Weights of a small GPT-style language model, trained from scratch on English Wikipedia.
Architecture: rotary positions, no biases in attention or MLP.
Training: a variant of Muon for these matrices, 6397 steps.
MLP neurons of a small language model. Each row is named by its layer, matrix (down: output weights) and neuron, and shows model dimensions 16-111. Each number is 128 + 24 x the weight over its row's rms, rounded and kept within 0 to 255. Numbers have three digits each. A neuron's up and down rows have the sign that makes its largest values positive.
A block is one neuron, or neurons of one layer that tend to fire together. Before each block is what it responds to, as a language model described it from the Wikipedia text at the highest values.

Modal, negation, adverb endings. Word-final pieces that close a modal, negation or adverb before the verb, such as m-ight, did-n't, eventu-ally, plus was not and was also.
L6.down172:105132141194128102105129111108157138117121161128139170190134121099104100137133123121108127159097138165133154119103095114158130118093083122117146137119113141150095161101140168174111134118110168111133143120081103112133135173123137152074161092118113116119093141115149116107134115124136108153
L6.down390:137164149145149108139133127135121113119155110082174131093118126107127113126091130125131134116159121145155068127106160166099157107092119125075130142101131098070146108108167140156174133132140057128156155166152134128124117124169142106106151139126081160148156134143104153145122124129110113102
L6.down588:125127144169065107164137138096121140134112125130142124134136127123121111179110150112191102164129139106111082143119101145124112088116140137116094135118122151097172150087114149147149085129134166152182116117113145129105135137110104089132104114136124109125104126106104156144143141128071181083
L6.down639:172112166118078099124115102094121167122143147103101151163152127103152083160125141110121130124133173110127082130122117131101159130125105130085142125150125130102134118114073133165176127124126113082138162133152163169132131134126136169095111109158133128115128113138096104120153097120121151131

Split-word opening fragments. First subword piece of a word split into several tokens, strongest on "Ga" starting names (Gasly, Galileo, Gaon), also "Le", "Re", "ed" in tables.
L2.down399:125137124150115144118094108117087137101115135139112116140118165082151129119170145140108128150159078143141126153154126157117094123124149116150136069109118149141146135111096145141140113086122193139097127169154139140121132118125148114171111115087127094128104096172153102131120137120160144145

Mid-name pieces and joiners. Word-internal pieces of proper names such as Val-le, Qu-ad, Ma-di-son, plus hyphens, en dashes and ampersands inside compounds like Marxist–Leninist, host-pathogen, Denver & Rio.
L5.down136:117137124125167128118100133107103095124112115171113119141108150104145160152187093106132113112155108094078142129142128151124163148113138111124106106184122143129136147110137086149125172125118125103146114133114152168145120161094137109179133132114153113197154138138086124094132129163138126121
L5.down486:123137151105154152118130144158140143109171115133147147151123117123124114179167100135113123119148119176151132130146167079167135113100130102117143117127126140124108143129147133146126128156128077169122136132139086107151126123144117123153148150130144162081129131102128150179103150134127114136
L5.down594:116144124120151127157117164157114104127120126117154089095117078140094115148142133139193106121153124120118150127154126100168121138143161115112100151101119120087150108118161172119157172161136136166112115149146158123164132123090154142103148095107147142119143135117140098127117129130131140068
L5.down598:160143128126181135106125139101131133186127125150130154097097076139114130188143109124085168113103141128122174093108122183139099144151137127149124119074097137102129133132138139103132119116157159092127137135151112090123151090119145189148161076117125129102093131143068167133139136097139125128

Word-final suffix completion. Final pieces that complete a word split into fragments, mostly -ing after a verb stem (leav-ing, Hav-ing, found-ing), also -y (Nav-y, Dizz-y) and K-ing.
L2.down342:093146131089130142126096136114140114086142154139159110160149114111153135101124169147142140148102124128141138126099161124069126117104123141109125129117133109106109130146115145157081173160113112176169119108152121152111093154089137124087110118117089155109121138134132132100126075089119104115

Mid-word "le" fragments. Short subword pieces, mostly "le", right after a word-initial letter in split-up names and words (F-le-tcher, G-le-navon, E-le-ction), often in table rows.
L2.down663:116112123100143129157131156079124123077130140136060127124121135104136141162147104140114153138115151114149107124126123098079155135119165092164137123063111077139142112134089166118134159180121145128138121137149117142107127138174155127126147114129153129165087123110120132108120128124132119109

Name-joining hyphens. Hyphens and connectors inside multi-part proper names, especially Arabic al- names and double-barrelled surnames, e.g. al-Sharia, Alexander-Walker, David-Weill.
L6.down53:120163116138095114145132129126127171202129128132115120093096119130118132140122089120094131080129125129190114138143087132152129115164093111119158114092112130111115115135122147112123133165136123134121105127149131134131091113123132173130138132164144076146137113086099113166144169110142079134
L6.down99:107093167073140093188173122119074120153126158129135144134115101170133120139149137133110129115133163111182133166148128093131122206122119071116095133109117116123144137139136091142144117120119163094171100142141147132102146135143159112129111102133092157151119139139083117119208122158140126114
L6.down590:184116117136150136129085091118088170153111091162128115162106135086129146129141100155090125118166097123104178125095097132099137122150138152118139141147120120108130129105188084182101142057140112106124119111153163136113133117104084136125146124110136138128126127106146115106105125133107101105
L6.down684:102108101135162164137122120148123079128167124125134090122120152153116121158141129144156108127112165151194132100113053136098156099129114138123112082136135101164122163109151107146116126118145091136148119106146135131117090141117140148098129128171076116148143110160128134128128122136115080164

Mid-word continuation pieces. Word-piece tokens that continue a word split across tokens, especially "to" followed by p or ur (top, tournament), plus pieces like ath-lete, clo-thing, man-age-r.
L5.down72:143137134159139105140120118142147114133108133134115115100103173118124097069136102165154126120111120152106082108155149098118113143131135072115126086131126141119124113135086131104107138136092112121129167102138089132142140157115145082117100097172126121168132073129133131158117119133141153113
L5.down299:146141135111104167183147138129157142115108104151082116134152113128101111139107158129113156135128142113115112154126133113109135127120133147177119099131132137140159156107166137161083132118122139092120129123100109118090149136132136153153126087113125101064104163134090106146110116134150067149
L5.down396:123140115132136147116156134122137139119126122115122156155104162144172163083152034150136106133120170130115151179108165148099159163093136096137123100104134159137148104112101105107091107115081177105125124130123125181099184194166105119150118142129132108141127148166157103105080144144117110150
L5.down460:107166130146155099098114084136155116094144158122158117155160127130106147131143131154086169143114121147119137156121137130130113136146134121121163109157118178099112119146126104104139040119131134149114134123093164131125134138110138082132144135118124101094145129111126114127116117123152120183

Word-final piece and digit completions. Final fragments that finish a word or number begun earlier, like t in fort/plants, au in daughter, digits in coordinates and years (19-94).
L2.down569:120175128099132112123106143123151096140151083100112109099145099096079102124136111134122153138110149100098159161122129121126132126125160151132134106113127160108174109146106184103091128178106125113150074101160143129121182091111169124149138170110145135081140136114161145150176132125099127120

Light-verb and connective completions. Word-final pieces completing common verbs or connectives, mostly "ta|king", "ma|king", "ga|ve", "took", and the "to" of "due to"/"according to".
L6.down37:114110126168147136162129114137121107139179136083114142137141116126128132134160147127162116155139127122125139087136101152130099122133130123125134111120145119163124129112117147144129161142144139111153150126080121067152098146142107143164183121176121113147110115110116097135154149134119194145
L6.down88:107123163109138112159160122114127106111155162126149152126127150126133116165144120134154120147123162113134104125158136152129123139124127131134103141116134122115135142081080141119150103095115114088140063171109100103095107134173109089102127111135112156121117110099090070118149178131116145110
L6.down282:074131133133120098117094093132113119109129142137146073132102103122105119136169102128158129154141119136153104127162108121146128121135087140069113167124162118099129125101115099116117169124142117123129116137117149146107102148121156127115154107165066151157114134133144146145153122168069129090
L6.down674:144146129113141148135157134166135177126098140082125105117116162161113118098153083094149122179145129103106143120153144141128136139145157182164106117120145125112146106106128167102106135162114104121095171132143155123135152175104158079078142138103158140130076119141152104141181105140137101090

Heading end markers. Line break after an article title line (= Ormea railway station =) and closing == or === of section headings; also mid-word pieces like South-er-n, coa-st-al, cent-ral.
L6.down143:089122122151144157077110137115138125147130111126109135144149134179146133111135152181112160154165150165122131151139110088168148096107108104172168121128164155144119089150144144105127138148114161115142138138138141139127099142171107119156126135107132181156116129117090139120171121164127095150
L6.down182:152143110133101124107090100145118146132147166138117129153113145140133139122121123145109165122116184107130130097130161136139131159153160151177119129121079120084096104106109145157146103120129112079101134184095155161110126122142157139184155112119104106170084149139149131108150140120125136142
L6.down484:159095090152072118138186108125117106145118141149128143126124150084160142116166146108151117178141141120134164122106108138101120139151149068111111136107122137134169131143132085158114153091189128159149150130103144168124108149122144123101127122097133175119117147116127108125119089166097138172
L6.down633:123098105127143101183145150147090117138153092055156143117119097147098098153095115158091155115135148158111119144122107127128140137127119119094135089112148100124085123140135136137137155141118134093109124120133166121157117155152172080165126120142059169137174134080148121110133132108134146174

Word-start prefixes, not, semicolons. Word-opening fragments that need a continuation, such as re (tiring, bel), de (ities), par (liament), plus mid-word pieces like lo-t, b-ough, lat-ter; also the word not and clause-joining semicolons.
L2.down634:146106140143146108083083152120114150152175112104110126118143152068125103156146132092120147143163136137101119126154115144150070114081164141093130096136131151115122099097134091127077129139089102141157103142188172108149121111141127142095123176132100124143143120129153117139141137112114162154

Time prepositions, word completions. Completions of During at sentence start, plus during and at in time phrases (at half-time), and mid-word pieces like aff-il-iated, Batt-ing.
L5.down13:135153126116132145129139154128141115096140127099175104118130087090141149154091170095124090132132112137152101114162073137098143120047145122134099132115144120135126134101134107107109100123117124147130151119129128109063149152117156142158132134132130122144155116100118115145103131143128099093
L5.down112:126152143136144110120133133123141144117175167173122102162140114179102130168093137132123151161118115104109108141188168167122146161146090111151142117144131113110139134129065135120114139122132134161116101098127115124142108142135084134121120158175165110148101146184106118136156187118174143115
L5.down128:099134162122188165145108103153080141118125152110153112183098101150110131126112128068099130126125113148110104116153078165151101102101094101115154076104095153152109138125130141119133151133133134109124141115103106144123142112153130164098164109154148146097115091118164132113130126155104069103
L5.down151:138138186149124149187183129110141150136101145088154120103070135133146111146159129125148131123101127104108150091139149107117152153150101121115143104118109149127177124148121105105085083104104112167144110130118115130121080157141151159125026097099122123110146145108117135124119124134096128097

Decimal digits after point. Digit tokens right after a decimal point in numbers, mostly vote percentages and statistics in tables, e.g. 54.2%, 46.8, 33.2; also last pieces of years and words, e.g. 19th, 743, sauf.
L5.down133:122135056117110138108120150116151094141102127164137162099112116140162115099091111112144107158115118136098129153141111140068136133133158110108135120152145160118121152156160166132143149119100154095114070160130185152110177124080114101105131147091139148092140114166137139156132145120147134152
L5.down149:137116128131115108142122123143178172115122115109071132140142117125097165136082138151120108118123148089154114153104173108161093156121088131116186130099138111113168148140143146123120121127121084169124166151147087125146143139185124164153143143092141085145133119140112138109101101118141129110
L5.down242:124134078105106171164134128122131153092165108173123170122161087160090160112097155161107121107107127178138147105089107100124157125166144114158135132153108141152108092124134126114131107119127138144126108089097140092143125163131155103102127135120086156135138135135138098150159145116132129131
L5.down379:145139120142100101118127147138134141148129115139061133101143116170122137121132164147109130143116151141080167119115135111117126128159152146090139059098129124173125151126132179139174108129084160154157101131129132136099144152170208116119110135104144100096126096148137120120164110098162130111

Mid-word continuation fragments. Fires on short word-piece fragments inside split words, mostly "re" as in Child-re-n, The-re, Theat-re, plus line breaks after "= Title =" headings.
L5.down255:104138128083110140119133131130128125137175131135156143198166095103177138130147092064128131101103133116109169114120099114123181106134117133119111095112094099122135097154120087124115118118124148113119132178088124126151135192166091111112083169102150171110149109146100064160159164132108127119
L5.down267:141098131118113153111137128105164136142129121159154129159175127085154105150086136114151113119138118098085124104133156113108153114187134127102182149142171139103130130123090101122104133109123106147146127146119083115104114119099095150140154125120108082133127130134136133151131119100173150140
L5.down610:181141151140177156141069131113091140105146155135171134124126131168119130133094110136106099136123123099096144132128106131176112121118087100127134100148140131123153113139110131138139128120169112133111114155127107173092146098133133155076151138123143096104139145085140122137102113125144154069
L5.down669:098133134155136149126150125163150120126151169133140122141132113182166123153130118096098125156092148121147138122152143173076148130110129119138092117124134128128149087133140109121196125132143116147143112132106151135134152136126153099135138153139127110138152118161152127122115121152151140128

Completions of split "the-" words. Word pieces that finish a word begun as "the" or "The", making these, they, them, there or their, plus a few other mid-word pieces (to-ur-nament, F-ight).
L6.down98:140120112134112139132130116151129118120145157096098141106132079148098107156138100122117118102115144106127125107146137077131081119127117120093129083157138127155117156107116155129151142115139134139134116094143125139139084076154110109142092136102107121113144127117123109089130176131117105129
L6.down103:146139111167129108140121130164098129146117117178151178125145138175133144098099126118155124108104127114148116151130128099095170122122082154097144163126119143136095179148152151123123122123094150147156125117117145078110112184091130137107155133118139097129098141098109141127136170115099141160
L6.down150:147113190180101102162089136114135137113163137160156134126142106174076109146132128124115119067098113125122065139162127142102146096140121133140108111147139103123138124140169113173151114124151138140098121132128160139137104144141123116132125125131146086085104137143103125135103090138142135122
L6.down267:160123155164114126081096099089118126102127089125154149173163121159095146112111104149145135134168098126149131121116119116108112139146143109100112134117167108093107126133123126162084084125151137081145109161087128114164133129156115110130146083139177121161128107145133127132163161129155111141

Word-internal continuation pieces. Fires on the second piece of a word split mid-word, above all ver in ne|ver, e|ver, howe|ver, and also Kenn|ed|y, W|om|en, Mirr|or.
L5.down165:157114153118155088109155124134179103144078123148148119145156086137082140167167152164145099150081142153162136174107128125117128156134106132139146151116182166117152120104130107110099143122148109128145157112160126116136141143157110150131162166096152099120103129134115140166149131124167115102
L5.down284:171181167132140133117098135086154132106098122176111117183087143132153119106100117143108098149139143105118142156126132176158108125130114107145112134137130138099153126127149124123106116159112128138140201114151117122128131147157153151119110093159088132155113119093161141140101162134121121135
L5.down337:129139108127097116164175086100106164131098098113159110120146085124121072174158140106172164059138143136121126109135121106156134153119140097151120132152126115119109113118082172091130117109135121088153161103121144146130088111150162156136117104133129182123084106132138123130196151109130118123
L5.down472:130154130131121130097063124128117177111107121133141156135178141160114147167146157132155097159135145115107128173124079128134152125087135117149191123120154122128131144158126109126098135163104116127113118150125166144107142104138140113123127129118130117110114116123139144119160138123133141108